{
  "n_layer": 22,
  "d_mlp": 768,
  "vocab_size": 2048,
  "norm_eps": 1e-05,
  "doc_mask": true
}
MLP neurons of a small language model. Each row is named by its layer, matrix (up: input weights) and neuron, and shows model dimensions 32-159. Each number is 50 + 15 x the weight over its row's rms, rounded and kept within 0 to 99.
After each neuron's rows, "fires after" lists the tokens most often just before its 100 highest values on Wikipedia text that the model never trained on.

L10.up296:55 42 71 41 75 40 60 41 58 69 32 61 87 55 55 42 57 38 51 77 38 33 17 19 60 38 28 35 68 68 49 39 53 65 73 53 64 68 38 71 37 49 67 40 50 63 66 67 38 75 32 52 27 49 53 69 56 44 42 42 45 41 36 36 41 70 80 57 29 61 54 44 41 65 23 21 90 29 69 62 38 70 77 35 67 78 60 61 39 38 51 37 64 38 49 66 62 48 36 62 38 59 22 56 49 70 82 44 49 52 56 44 46 34 60 64 30 42 21 59 38 41 45 11 39 39 49 69
fires after: "s", ")", " f", "mp", " a"

L2.up196:72 30 68 52 23 39 27 49 44 87 45 61 31 57 53 14 62 44 34 35 44 29 30 42 46 56 54 46 49 24 84 30 77 65 64 38 43 46 33 43 47 38 64 55 60 51 64 43 39 34 42 54 26 70 33 40 83 96 54 53 50 64 56 45 71 45 67 49 25 62 47 53 47 49 50 29 59 51 53 60 47 44 55 63 39 36 36 57 53 38 55 65 58 50 37 44 51 66 41 41 34 39 48 54 54 33 61 42 51 35 92 38 68 61 70 32 52 61 43 72 35 47 55 34 49 05 58 55
fires after: " the", "T", " The", "M", " A", " bo"

L15.up279:45 58 52 55 34 34 38 26 70 68 41 47 62 60 53 62 56 49 49 51 52 44 82 69 46 24 14 57 27 30 29 92 29 39 44 34 72 51 75 34 73 58 82 25 37 40 74 41 61 42 57 45 27 48 62 32 39 67 42 57 54 54 61 56 45 76 44 40 28 45 54 39 48 81 59 59 64 54 40 56 45 44 31 44 37 77 78 69 49 53 51 51 39 62 34 63 31 59 60 70 49 79 20 34 41 40 44 60 26 45 38 49 49 37 55 42 59 17 41 51 48 49 49 58 61 47 53 51
fires after: " ", "li", " N"

L17.up560:38 58 53 65 42 52 59 31 78 31 50 53 44 57 43 53 49 42 72 38 68 51 28 45 40 29 48 71 66 49 48 41 29 44 65 62 41 31 44 43 36 43 49 80 28 42 50 49 69 71 32 71 69 39 46 39 46 46 17 44 61 57 40 23 74 57 37 67 49 36 51 51 68 46 39 61 46 45 36 62 55 52 31 77 46 65 52 43 35 51 36 64 30 61 50 51 32 37 44 43 47 63 37 37 69 58 74 47 55 88 84 56 34 66 85 65 47 40 61 47 30 78 71 66 20 55 82 35
fires after: "I", "al", "A", "E", "U"

L18.up342:50 61 57 30 25 44 34 27 63 70 42 28 33 43 58 57 47 35 56 38 49 51 47 61 42 32 28 70 80 52 18 72 65 46 55 75 59 41 46 33 59 45 54 58 55 45 42 56 39 49 64 53 34 41 74 52 60 21 65 59 71 73 41 85 67 72 62 37 56 52 43 53 63 89 53 57 36 80 59 64 52 49 36 39 43 44 44 37 65 52 54 59 73 72 22 52 40 72 22 41 64 59 37 67 45 41 30 64 27 24 28 69 56 45 86 42 64 40 54 69 62 56 33 41 60 00 42 54
fires after: " ", " Y", "an", " a", " N", " X"

L3.up271:63 43 54 41 47 24 39 09 51 71 54 60 56 41 49 63 55 45 51 64 60 40 24 83 63 32 40 64 44 19 66 34 45 49 82 50 47 62 44 45 35 51 44 41 72 58 26 37 46 65 48 49 24 48 52 42 55 49 24 53 73 72 66 59 48 56 59 47 14 39 44 58 30 47 57 68 44 56 42 51 33 30 61 40 44 67 63 77 37 46 73 48 54 60 62 48 65 50 42 24 59 38 25 62 38 67 68 41 29 59 61 40 54 57 64 54 61 44 43 79 39 44 41 62 39 50 53 58
fires after: " the", " A", " a", " The", "F"

L6.up652:50 37 47 74 38 33 55 54 59 49 49 45 98 54 69 44 37 47 67 34 44 48 48 30 69 38 52 43 48 46 49 36 54 55 50 34 51 60 48 49 63 33 24 49 72 47 67 62 65 55 48 68 34 73 33 50 74 49 53 47 19 58 65 38 55 76 43 48 63 75 71 34 62 52 31 46 48 38 47 42 73 70 62 57 54 69 79 47 70 65 52 70 52 51 51 39 35 59 31 36 62 56 31 49 42 10 54 37 51 52 45 51 49 60 34 13 52 45 32 44 38 38 39 58 46 52 59 27
fires after: "it", "gu", "im", "ar", " no", "e"

L2.up203:72 47 26 34 56 55 38 33 36 50 68 79 46 62 63 42 61 71 49 48 50 64 49 52 54 38 52 52 53 71 68 10 25 59 54 45 49 66 59 54 38 36 57 60 22 33 38 56 34 39 37 57 37 66 20 59 29 35 37 60 76 56 46 53 47 13 65 52 60 47 63 43 57 66 36 77 47 58 62 58 18 40 29 59 47 14 73 51 59 49 61 40 47 46 49 47 34 48 73 43 68 35 21 45 37 58 72 37 43 61 84 53 65 64 68 54 58 47 62 62 29 63 22 48 42 59 62 73
fires after: "A", " A", "V", "E"

L15.up255:39 69 38 46 69 64 58 14 58 50 42 64 45 71 28 41 22 32 45 49 17 26 46 61 29 47 59 65 41 51 36 52 29 51 40 45 37 51 29 46 60 69 51 68 66 62 35 65 49 47 33 42 46 64 86 78 48 39 69 56 38 53 98 38 74 50 68 54 27 33 27 76 38 63 37 56 45 46 43 34 53 46 30 42 46 40 60 46 69 70 49 29 56 56 45 23 66 33 54 66 66 82 38 23 33 35 47 58 46 70 44 53 62 57 31 44 45 43 50 65 52 56 43 39 55 48 61 27
fires after: " |", " 5", "er", " 6", " 7", " 2"

L10.up104:42 53 69 61 51 62 80 38 71 69 74 46 66 46 81 74 30 47 70 56 89 23 49 71 42 53 28 41 49 38 55 53 56 66 53 37 35 57 52 46 62 21 34 46 55 35 38 43 67 47 36 40 56 71 46 44 49 67 45 20 49 36 48 43 34 58 40 23 55 51 54 18 59 58 57 49 54 48 51 34 38 60 59 68 34 41 46 54 59 54 43 38 36 26 68 62 56 26 25 59 63 21 42 49 75 44 76 53 72 69 47 37 51 52 53 43 41 34 49 64 73 43 27 68 65 55 62 58
fires after: " w", "==", "br", " f", "s"